Part of a small language model's weights.
Architecture: LayerNorm before each block, no biases in attention or MLP, untied embeddings, normalized queries and keys.
Training: a variant of Adam for these matrices, 403M tokens, 6164 steps.
MLP neurons of a small language model. Each row is named by its layer, matrix (down: output weights) and neuron, and shows model dimensions 192-287. Each number is 50 + 15 x the weight over its row's rms, rounded and kept within 0 to 99.
A block is one neuron, or neurons of one layer that tend to fire together. After each block is what it responds to, as a language model described it from the Wikipedia text at the highest values.

L3.down137:08 66 70 40 32 56 45 44 24 60 77 60 56 64 46 26 75 33 42 43 61 46 50 69 45 34 32 62 56 51 38 31 65 61 31 51 38 32 75 60 28 48 35 49 45 46 54 60 60 47 52 42 59 52 46 38 32 60 84 58 40 45 39 54 57 32 68 44 36 57 43 52 47 51 32 60 58 69 81 38 55 68 29 56 69 59 42 57 59 40 80 30 65 59 35 45
L3.down192:40 39 51 34 06 48 15 62 54 33 35 43 53 49 48 45 56 40 44 50 58 42 47 66 80 34 56 52 33 58 58 52 42 51 48 43 70 59 24 39 57 24 60 41 58 54 49 61 68 59 49 42 37 47 68 49 52 38 73 66 54 51 37 72 24 22 51 37 45 59 18 60 49 35 42 41 64 55 43 39 53 57 55 47 56 71 40 92 59 59 71 69 35 46 51 41
L3.down309:43 45 52 55 37 67 55 38 57 74 33 71 50 43 36 42 73 54 34 33 43 52 35 50 40 55 41 55 54 58 42 59 29 30 40 67 67 39 29 12 62 55 73 46 40 36 60 43 58 33 91 43 73 23 62 61 50 52 37 53 54 60 35 41 67 21 69 65 43 40 32 71 44 23 34 76 26 57 60 42 53 42 33 52 31 65 51 32 61 55 40 76 59 22 55 61
L3.down407:17 14 41 18 58 47 55 50 60 81 55 44 82 44 40 39 48 45 79 56 67 65 17 48 62 65 50 55 45 71 66 58 48 62 58 51 40 67 73 49 55 54 35 53 59 92 44 21 37 61 52 80 59 56 70 44 49 28 72 64 69 50 58 81 69 45 79 53 24 53 52 46 36 39 60 47 52 35 47 91 43 59 29 34 53 65 65 38 55 62 33 67 56 54 56 50
L3.down612:52 54 53 74 44 59 59 52 67 48 63 57 37 37 37 63 68 12 52 38 32 67 51 50 56 20 39 83 51 43 45 53 42 73 60 28 60 35 60 70 53 70 45 52 51 53 47 60 39 57 35 83 64 51 66 34 42 37 66 76 43 72 62 60 33 39 41 57 09 50 32 28 42 46 43 40 67 60 47 41 78 52 42 45 46 74 41 37 65 42 59 47 65 22 68 71
L3.down698:19 45 47 44 67 41 39 36 29 55 39 54 32 54 48 38 51 36 45 69 55 84 37 67 43 58 44 57 54 41 42 55 51 64 53 67 47 62 78 42 55 40 25 57 56 46 68 67 66 56 35 67 43 58 50 32 76 50 87 49 35 46 70 51 48 38 68 92 66 62 63 57 44 57 46 86 29 44 45 51 44 25 51 33 51 52 41 18 44 40 65 44 37 54 53 54
L3.down803:07 37 54 36 48 46 46 43 31 50 41 41 42 63 28 30 48 40 56 68 66 43 54 57 61 62 44 44 51 31 60 57 39 39 59 62 41 21 34 07 61 68 74 60 37 34 41 49 72 36 53 21 56 50 77 62 49 69 35 54 59 42 08 47 77 34 38 45 82 34 72 77 55 42 59 65 87 30 34 55 41 37 20 53 39 50 58 55 25 79 50 18 20 37 63 59
L3.down853:42 41 49 47 33 58 72 50 45 67 61 42 58 54 89 57 81 39 78 41 46 72 46 57 43 64 48 44 62 35 34 52 68 35 40 67 76 57 48 42 53 63 65 59 52 64 29 33 52 43 43 33 59 77 65 38 64 28 34 47 54 72 28 46 27 38 48 29 81 78 51 62 54 64 39 67 50 63 50 29 55 44 08 35 44 64 67 65 43 12 54 35 48 37 51 32
L3.down868:32 40 50 53 44 64 53 37 47 39 53 62 20 67 36 40 49 59 58 12 63 63 45 42 49 36 37 56 52 50 48 69 46 29 35 44 72 55 61 27 68 35 35 43 43 41 57 64 48 61 43 62 61 50 27 56 41 62 61 34 39 58 69 75 45 17 53 50 52 50 46 42 56 55 37 58 44 68 54 63 47 45 63 60 60 58 71 79 50 60 35 52 69 31 54 47
L3.down928:46 34 53 34 51 69 55 33 53 61 49 52 43 54 48 43 85 33 22 45 51 53 32 49 51 58 70 66 40 58 48 69 58 56 29 58 76 59 29 46 61 66 23 73 44 41 45 34 75 37 38 75 58 49 51 65 45 58 56 33 63 46 99 54 31 60 54 52 50 63 39 72 50 45 48 82 39 49 52 25 35 26 53 57 04 34 58 40 44 58 46 44 45 46 62 47
L3.down982:29 19 37 44 56 57 49 45 31 61 43 58 42 37 51 67 51 39 31 79 40 39 62 53 50 41 29 61 70 67 48 41 50 68 42 53 39 61 54 53 29 80 41 52 29 60 28 54 44 46 68 61 44 77 56 56 31 70 65 49 57 35 33 74 57 63 44 77 79 29 28 85 47 48 40 57 63 43 54 53 50 45 33 45 31 56 67 67 36 55 37 28 29 35 19 60
L3.down995:77 43 36 53 48 53 40 52 62 37 64 44 47 44 60 75 65 58 58 69 58 25 54 56 72 47 30 57 53 65 51 55 45 55 28 07 23 47 75 63 36 55 56 49 64 31 51 61 45 30 61 51 42 46 37 36 34 62 21 59 42 64 59 70 50 54 49 33 29 46 56 45 64 24 71 72 49 24 46 45 39 67 30 31 64 39 56 63 52 45 64 62 45 54 49 56
L3.down1045:26 48 43 66 67 38 36 40 75 45 56 48 52 36 39 45 55 39 76 39 09 38 66 59 60 22 56 50 67 27 50 47 44 57 42 66 45 49 48 47 20 52 50 85 55 53 29 56 31 46 67 71 39 40 67 32 37 49 66 67 41 35 34 61 37 46 40 53 34 49 32 42 51 69 52 73 48 55 50 56 51 37 29 80 75 65 51 56 64 46 23 46 42 40 71 37
L3.down1149:44 77 45 69 38 43 42 53 51 47 75 59 23 75 47 42 66 56 58 32 61 44 26 47 49 06 31 59 75 39 52 40 61 44 32 49 48 63 30 50 33 43 34 63 47 34 26 53 40 55 34 32 51 49 48 60 20 67 26 52 67 57 51 52 31 27 42 53 37 53 51 38 37 60 49 65 36 36 54 32 38 46 47 54 47 59 69 75 66 31 63 37 31 31 98 42
L3.down1301:37 37 43 57 49 51 30 88 35 64 74 52 26 55 51 62 40 23 74 62 64 50 49 42 64 46 61 39 56 64 82 56 59 52 41 58 56 59 21 39 72 60 64 64 41 45 34 41 74 78 42 11 42 51 33 41 60 59 38 53 35 68 15 48 41 56 41 40 79 51 46 72 40 41 40 63 66 48 61 36 46 39 32 38 63 49 52 66 52 68 58 47 35 32 61 44
L3.down1532:23 41 33 52 45 62 49 44 53 55 55 36 34 41 37 53 34 60 36 28 56 55 60 26 53 11 44 65 47 67 61 37 74 43 48 59 57 55 58 45 60 39 67 67 60 46 26 50 45 60 66 63 55 69 28 54 29 42 45 54 59 52 66 57 53 05 76 71 36 51 47 75 50 38 50 50 50 61 36 70 45 43 32 76 57 55 70 72 62 38 44 59 48 53 51 57
Infobox and heading markup

L7.down311:44 43 42 53 35 30 68 38 63 39 47 36 55 38 22 51 42 46 61 46 68 58 39 23 53 60 29 85 37 66 65 57 62 51 16 64 62 51 45 73 18 49 21 45 42 52 55 77 60 74 60 60 36 48 66 58 46 46 43 62 61 44 61 64 64 65 54 75 56 33 52 45 37 80 72 64 32 33 29 54 49 68 66 45 43 39 35 46 28 46 48 32 35 41 43 51
L7.down359:61 65 36 69 47 10 76 42 68 63 81 14 67 49 25 53 47 76 46 60 52 31 34 38 38 38 60 52 43 49 50 56 29 68 77 44 54 46 46 48 57 53 57 60 24 38 39 56 48 44 36 47 48 59 34 49 69 39 24 57 32 45 47 35 44 38 57 42 52 60 61 30 45 36 28 33 33 64 34 54 49 42 21 33 69 34 56 35 44 68 34 67 46 55 36 49
L7.down578:62 56 31 56 76 37 28 43 58 49 63 41 67 29 63 57 81 40 23 76 76 61 52 77 44 43 39 42 57 52 44 39 39 70 63 61 81 40 29 42 61 60 68 64 43 33 48 48 39 64 42 40 21 41 54 28 24 53 38 55 28 53 46 61 65 37 44 70 58 38 49 60 69 29 41 31 56 03 35 63 43 73 13 74 54 32 47 29 25 70 32 28 34 57 44 47
L7.down969:49 70 42 19 73 41 25 46 71 42 77 46 58 67 53 24 39 56 63 52 60 44 49 78 49 56 30 48 56 19 67 45 53 46 51 53 48 55 29 44 47 57 50 65 36 67 57 42 49 58 50 19 40 58 50 43 57 48 41 50 33 65 50 64 43 56 82 73 37 28 45 43 39 60 36 41 42 61 54 43 81 79 24 20 31 67 31 49 44 64 68 66 52 58 19 62
Word-start fragments, verb onsets

L5.down1075:37 52 08 34 46 40 54 52 20 64 42 90 55 13 48 36 35 90 18 48 24 50 56 53 50 55 63 40 64 70 38 65 65 41 57 64 63 45 50 40 58 62 48 54 40 43 54 27 51 27 53 48 31 28 33 60 51 38 21 45 40 25 58 55 30 30 41 61 64 50 34 76 69 47 60 49 66 60 44 64 78 57 73 60 99 64 54 51 71 72 38 64 33 37 56 57
Field separators before values

L3.down242:88 30 51 46 31 55 35 54 81 31 09 67 54 29 35 47 50 70 46 47 33 22 32 56 45 67 37 58 44 66 53 31 76 48 53 30 55 55 36 36 68 29 52 63 37 73 47 54 69 49 61 14 42 84 62 49 55 54 59 14 26 41 72 57 67 42 38 45 50 28 73 38 51 54 52 59 66 52 45 51 51 67 65 57 63 46 56 62 56 66 41 65 50 40 38 42
L3.down424:19 26 54 35 40 40 68 40 60 66 27 57 45 46 38 26 19 46 31 26 55 65 43 25 52 54 35 21 39 48 73 54 62 67 54 35 42 68 72 36 58 32 46 38 32 59 53 43 33 38 37 10 17 56 53 83 55 57 45 37 11 37 48 58 53 52 58 52 73 59 41 77 52 35 30 46 44 49 46 57 60 47 40 42 52 52 47 63 28 77 47 15 68 58 40 60
L3.down455:13 69 45 55 47 69 51 72 81 61 32 65 21 38 67 56 60 50 50 40 39 63 73 31 31 48 71 58 52 52 40 57 66 52 49 77 38 45 48 33 31 30 56 37 55 41 55 42 63 67 73 45 65 57 16 42 15 25 63 41 71 71 78 50 60 49 47 54 12 48 58 33 72 46 48 21 34 65 71 63 72 38 51 57 52 15 30 72 56 35 58 40 43 48 31 53
L3.down617:51 53 62 48 59 39 62 47 81 36 57 22 77 61 25 53 43 50 63 45 39 60 29 43 57 70 49 60 46 34 52 48 56 64 45 49 40 53 48 41 57 69 35 56 39 57 64 62 36 49 49 54 53 65 65 38 73 51 55 27 48 48 38 44 54 72 43 37 46 59 57 49 29 61 13 73 58 53 43 46 62 60 31 47 39 48 32 50 39 69 69 58 38 67 50 53
L3.down739:54 46 32 62 38 77 56 60 80 48 44 45 49 50 91 57 56 75 32 50 58 45 49 18 55 48 71 56 59 26 68 57 53 30 43 50 44 44 26 30 61 53 53 47 47 58 69 31 69 54 59 44 48 65 55 41 62 76 40 48 38 52 70 43 46 54 27 61 52 52 36 88 63 33 48 70 53 54 12 27 37 47 25 49 51 55 56 64 57 54 65 61 60 46 61 53
L3.down753:28 30 69 77 15 29 44 52 53 41 50 66 60 60 61 58 29 46 52 48 36 24 47 24 35 55 33 44 55 29 53 32 75 29 41 58 54 57 33 36 72 41 63 42 33 67 44 35 70 51 64 15 45 51 82 59 41 61 52 34 39 19 30 55 64 54 29 62 49 21 62 56 54 50 45 48 72 44 53 53 56 59 65 75 55 33 67 44 59 66 19 51 38 60 65 38
L3.down1008:38 51 39 66 54 58 53 57 62 39 48 63 72 31 38 56 47 80 57 58 37 35 56 52 40 60 59 55 54 66 55 37 71 53 30 53 48 63 31 59 69 67 52 27 29 54 58 38 44 89 59 35 39 51 57 53 42 77 50 36 29 44 27 52 49 47 32 67 55 39 72 74 72 60 45 69 51 25 53 41 60 33 69 63 33 69 69 83 67 69 38 71 31 54 59 32
L3.down1022:51 68 54 56 38 65 76 47 41 51 50 34 43 57 25 28 32 62 61 37 45 47 55 38 40 69 57 36 46 41 56 57 96 67 67 44 40 62 37 53 53 37 39 65 49 37 68 55 69 45 64 36 56 21 44 56 63 16 76 68 48 31 07 35 62 44 04 64 62 63 55 68 58 51 52 55 49 48 54 52 62 44 53 47 39 60 51 58 76 67 58 39 61 76 37 39
L3.down1134:40 40 39 37 49 60 25 48 38 36 12 47 50 48 57 51 45 78 59 68 57 54 54 51 39 58 61 40 52 59 36 39 69 39 55 83 50 60 22 37 57 81 53 39 50 64 28 45 45 65 43 45 53 29 48 40 65 75 53 39 46 49 41 59 53 31 63 47 61 58 10 44 55 63 58 73 53 70 43 45 50 55 51 61 36 70 70 70 47 52 61 50 39 76 36 40
L3.down1209:58 58 66 45 27 56 60 67 57 65 42 37 62 41 69 51 36 43 39 53 45 56 67 31 46 40 35 41 17 51 25 65 68 47 52 52 64 45 34 56 45 62 44 48 45 33 45 28 69 69 48 56 52 82 53 50 68 58 59 45 56 53 52 31 57 33 55 66 51 47 70 35 56 45 71 60 57 34 32 64 43 61 45 43 45 58 35 21 40 74 64 15 48 42 69 68
L3.down1295:28 40 90 57 51 66 52 60 72 55 30 71 58 48 64 25 50 54 62 49 37 44 59 44 62 34 57 32 29 41 35 53 57 26 42 62 40 48 55 51 54 32 56 66 37 66 40 71 55 68 80 29 50 77 77 51 47 56 47 41 45 36 78 45 78 40 35 56 50 18 69 37 52 64 12 50 70 37 35 66 51 48 33 59 73 46 53 51 35 73 39 61 33 50 49 48
L3.down1355:37 63 22 44 28 40 39 37 63 50 29 29 45 74 50 50 74 42 52 39 56 42 51 31 23 56 44 32 72 45 35 50 35 31 58 22 60 53 57 56 69 49 45 61 50 44 92 47 81 63 38 44 37 59 55 59 63 45 58 29 84 50 66 55 43 77 42 45 62 69 72 58 50 50 29 71 65 26 36 52 48 65 51 11 71 72 23 59 52 63 66 51 70 56 44 44
L3.down1472:61 59 68 46 52 52 35 35 51 58 10 54 27 56 46 62 75 55 51 48 58 51 57 36 33 74 38 45 54 31 75 56 40 65 59 47 71 18 58 39 42 61 83 59 43 57 81 55 68 75 62 17 52 47 52 51 76 25 59 55 58 66 65 32 36 31 45 44 50 67 55 44 27 44 64 54 34 60 67 49 64 37 30 63 74 58 62 28 38 67 21 38 72 40 62 47
L3.down1519:62 61 33 35 48 40 48 60 26 36 43 38 64 82 61 48 47 83 50 51 55 61 64 34 37 44 64 36 48 67 35 26 59 53 62 68 58 44 20 22 32 56 52 48 57 51 46 40 74 45 31 72 35 25 46 50 51 60 39 54 37 65 38 40 51 47 56 51 34 61 05 64 60 61 57 81 53 69 35 58 85 70 54 51 35 51 61 18 41 45 49 54 40 46 52 49
L3.down1559:50 70 40 22 43 31 52 54 75 43 45 34 41 47 45 25 43 49 69 48 35 62 81 40 68 63 59 43 28 63 51 17 66 73 50 45 53 56 38 65 27 56 30 64 39 88 37 48 39 30 25 38 56 49 70 65 56 28 23 70 41 48 54 69 51 48 50 75 32 64 40 43 16 43 57 58 47 54 56 43 52 35 45 60 85 57 63 33 52 36 41 53 68 48 55 57
L3.down1574:50 41 40 21 35 75 45 32 43 43 29 52 54 80 87 45 59 50 70 66 56 65 67 33 54 49 37 34 47 61 47 45 46 49 64 50 51 35 55 22 34 42 70 76 48 33 34 42 77 35 71 22 42 57 60 81 54 45 43 37 51 55 50 42 37 42 57 35 65 80 36 25 60 67 46 66 45 34 76 50 73 56 65 41 58 50 31 54 58 32 47 50 43 37 58 54
Numeric table cell separators

L7.down339:30 57 67 75 45 53 45 60 62 38 52 44 58 25 61 47 47 36 40 74 66 60 56 49 74 60 41 59 53 16 44 63 69 59 62 59 27 58 60 35 41 41 32 55 72 46 50 67 46 43 40 48 64 41 91 49 55 51 52 70 66 47 20 64 51 58 53 46 46 52 56 48 61 41 49 64 31 56 58 46 50 47 55 52 56 35 22 79 36 55 67 40 43 40 69 67
L7.down838:82 78 64 28 66 61 71 56 41 72 61 26 53 39 41 57 54 72 57 24 46 50 46 32 52 45 24 63 74 65 54 35 58 55 47 29 34 50 45 72 20 53 45 75 75 61 61 42 51 38 61 73 93 76 72 41 43 52 39 65 53 55 84 60 39 38 41 45 60 42 42 46 44 69 49 52 51 43 35 63 51 60 51 50 35 44 53 73 58 60 39 46 66 25 59 31
L7.down995:48 58 28 48 60 79 26 45 61 71 37 43 56 52 63 38 39 53 51 63 53 59 21 60 55 71 68 66 43 64 41 64 56 28 68 29 69 28 68 37 25 82 52 54 74 58 54 39 60 50 49 39 42 46 45 30 71 52 56 40 38 39 46 62 54 31 52 54 58 68 46 60 60 36 66 36 45 66 46 49 38 62 58 56 55 68 25 32 48 40 41 68 47 18 52 27
L7.down1509:53 18 45 70 59 58 35 29 57 37 44 69 42 44 75 47 19 72 80 68 47 31 55 20 48 83 48 32 21 49 41 64 59 28 71 44 48 24 52 43 69 05 51 67 47 62 65 54 61 64 20 64 50 31 62 41 43 54 49 68 54 50 51 60 44 58 37 45 55 33 67 48 71 38 59 50 48 42 63 66 61 47 93 34 47 57 83 55 41 42 26 41 58 69 44 45
Sports stats table numbers

L3.down4:36 40 53 42 64 59 38 38 50 45 41 49 42 62 64 30 53 40 60 47 69 27 26 49 74 29 67 39 65 39 56 44 50 36 40 36 72 46 53 45 55 60 74 42 56 35 64 54 36 61 50 62 44 72 58 20 50 37 23 73 29 29 45 55 63 38 49 63 51 55 33 71 37 47 43 09 60 32 62 31 44 51 44 35 33 90 36 55 57 50 51 69 33 28 23 40
L3.down138:50 37 40 49 53 43 49 36 50 42 66 53 45 60 53 48 82 38 27 60 68 46 54 68 66 41 60 39 67 52 58 32 73 49 42 55 38 65 65 59 50 31 39 53 49 56 77 75 55 60 53 99 43 35 73 42 35 72 47 76 61 47 44 25 69 47 51 60 27 18 41 46 70 43 52 60 21 43 38 66 30 70 48 55 52 76 31 67 52 75 30 46 68 40 17 50
L3.down202:44 50 41 58 47 63 33 29 64 11 70 59 50 34 66 96 47 31 49 54 43 55 79 88 63 33 42 49 57 59 37 57 70 64 37 45 49 37 44 60 60 63 47 55 70 47 71 56 84 32 52 60 24 50 74 20 41 74 49 55 62 35 48 25 70 47 56 70 50 12 48 38 66 49 48 43 52 56 66 79 39 64 70 27 64 50 49 63 54 78 62 44 51 47 41 73
L3.down412:74 64 49 49 29 53 42 58 52 52 47 43 56 53 50 54 59 62 60 89 58 38 61 53 23 42 35 47 58 40 78 41 46 31 55 35 40 47 75 77 55 53 54 79 53 47 64 47 43 61 49 32 31 52 37 45 58 41 35 52 47 43 58 52 26 34 58 34 42 53 64 28 31 63 60 65 44 26 34 61 23 70 42 38 43 53 57 53 61 50 51 32 42 46 46 47
L3.down423:49 28 34 54 61 40 51 40 46 43 33 56 57 78 74 82 45 43 46 71 45 48 61 42 47 58 60 41 56 47 63 30 64 33 29 67 39 54 49 39 49 34 46 50 39 42 41 51 36 58 45 78 44 34 42 28 27 71 46 53 19 42 22 35 31 38 15 56 71 45 56 34 51 36 25 91 75 52 44 44 37 71 64 59 46 49 48 50 54 45 50 57 61 75 27 54
L3.down427:34 60 31 81 66 35 56 35 50 50 45 45 65 57 54 23 68 45 42 46 64 45 49 37 41 35 67 72 82 39 31 55 50 48 51 53 43 28 54 31 60 77 49 45 46 17 40 35 54 71 45 55 28 30 49 62 45 44 20 55 40 47 85 39 69 50 27 42 53 56 53 47 28 41 13 32 42 64 37 34 81 59 41 49 39 71 66 40 45 41 52 38 53 48 37 59
L3.down557:38 53 39 00 38 87 47 30 63 57 43 53 67 54 72 46 78 45 22 29 60 65 52 58 34 60 64 52 25 21 39 59 49 28 25 55 21 45 38 69 55 39 50 58 29 26 47 54 50 56 61 57 41 56 33 62 14 52 34 70 74 58 79 52 60 24 55 48 79 38 58 41 44 43 60 59 27 70 52 33 53 52 52 40 54 59 33 86 62 53 35 46 86 46 66 39
L3.down596:51 61 80 45 51 42 49 35 45 51 26 51 28 26 61 38 62 49 56 59 79 53 45 64 62 56 37 24 41 37 49 31 47 74 77 72 33 55 63 76 35 52 68 29 64 38 41 61 61 56 31 18 43 48 37 47 59 75 34 40 55 26 41 36 63 48 58 48 53 54 20 33 49 56 63 33 52 48 48 39 44 35 17 69 49 52 40 57 57 29 65 71 33 65 42 57
L3.down631:45 43 44 50 59 47 43 38 60 39 55 42 58 68 53 34 42 60 43 44 74 60 41 26 56 39 43 24 48 23 52 89 55 57 40 64 75 41 71 54 57 56 44 64 28 43 77 65 63 56 32 37 29 45 76 40 61 57 70 63 35 43 51 52 37 37 55 51 71 29 25 62 49 76 63 27 64 72 44 70 40 58 37 37 57 67 44 67 62 72 46 61 29 47 51 67
L3.down959:60 62 43 65 53 35 57 74 41 76 66 30 58 49 29 55 46 81 56 44 42 28 62 51 50 64 51 58 59 38 47 53 50 58 67 39 86 63 51 58 62 69 40 75 23 56 53 36 56 54 42 49 36 22 89 48 56 43 80 59 40 53 53 51 35 52 41 50 17 34 32 52 64 35 40 45 35 34 50 54 30 37 69 27 40 46 37 64 58 58 67 40 80 46 33 40
L3.down1001:50 40 64 44 43 47 41 38 49 42 67 51 44 51 38 21 51 66 52 70 57 29 42 80 61 41 65 36 26 27 35 42 43 45 46 79 47 71 38 43 57 41 81 62 69 50 23 48 58 50 44 51 67 36 46 44 27 72 36 55 41 44 60 56 59 57 59 42 61 23 46 32 35 41 73 56 28 67 61 63 25 36 64 62 36 54 71 40 42 31 63 63 64 27 55 57
L3.down1090:51 46 55 38 49 62 36 40 53 34 60 40 63 56 73 67 54 13 44 53 58 25 47 30 52 59 56 58 53 54 72 64 53 31 41 68 51 61 50 47 52 44 38 51 47 63 64 47 46 48 81 71 30 27 63 49 56 52 71 61 40 48 75 44 42 45 49 65 41 51 72 44 57 55 78 40 47 47 70 32 65 45 42 34 56 32 55 47 43 51 63 68 55 52 63 70
L3.down1126:39 46 28 64 59 60 54 38 32 62 39 55 46 34 57 40 36 63 51 63 58 63 41 58 42 35 29 25 59 41 44 45 55 27 50 77 42 27 37 61 63 39 34 50 80 55 50 56 68 63 53 75 45 44 58 39 49 56 63 46 50 58 72 49 25 38 62 54 50 42 40 75 69 46 54 67 35 51 41 50 50 69 26 48 40 46 58 67 67 45 77 45 43 45 57 36
L3.down1258:51 17 59 54 50 61 37 46 69 47 48 26 25 37 60 66 48 70 20 42 61 37 49 44 29 44 54 51 56 47 34 42 70 66 28 49 43 59 55 56 87 58 74 62 58 44 28 61 44 48 22 56 76 50 51 53 38 85 46 23 67 57 50 25 46 52 52 57 34 41 53 59 48 63 77 60 47 26 78 34 48 65 46 56 45 33 31 53 62 50 53 39 38 49 39 50
L3.down1366:56 44 55 47 25 67 69 33 44 46 43 70 69 49 92 52 64 57 44 52 52 51 73 52 26 48 56 49 41 42 55 53 57 51 43 59 42 64 62 41 55 28 53 46 81 64 73 26 36 65 44 48 64 47 40 67 57 47 80 58 63 51 64 60 30 52 72 93 52 40 58 56 48 68 43 34 45 32 43 46 67 68 40 53 46 44 40 31 42 52 39 60 35 55 71 57
L3.down1595:39 30 58 54 46 40 49 64 29 33 68 58 34 51 57 63 59 32 58 52 72 44 53 67 58 43 31 38 59 05 41 64 55 57 55 54 83 56 51 53 45 63 53 76 56 62 39 38 55 66 32 37 26 38 80 57 42 63 32 59 44 45 40 54 69 34 54 38 43 41 24 41 21 41 56 63 46 66 57 46 43 64 46 66 55 62 58 57 68 71 71 74 41 36 56 68
Speech and reporting verbs

L5.down731:18 56 48 60 68 72 52 55 55 48 69 57 19 47 60 30 66 51 51 68 33 64 29 59 53 56 72 39 38 60 61 57 52 41 60 62 71 49 31 50 46 43 71 66 40 67 23 47 44 55 43 33 37 72 51 59 22 74 59 57 50 37 28 69 33 64 30 62 45 58 34 49 63 44 35 64 51 53 45 48 46 45 56 52 59 39 36 28 69 48 27 42 18 32 74 46
Article title boundary

L5.down753:68 32 40 47 53 62 32 39 59 37 57 52 36 59 55 38 44 56 39 61 78 37 22 28 73 39 52 40 65 46 46 49 66 54 56 51 37 60 70 45 63 41 38 45 43 44 64 39 65 19 34 44 38 16 70 76 44 60 47 58 40 19 50 42 49 51 54 56 68 54 55 28 39 59 64 12 48 54 49 61 37 78 57 50 51 70 27 41 59 69 60 67 35 63 54 75
Main verb after subject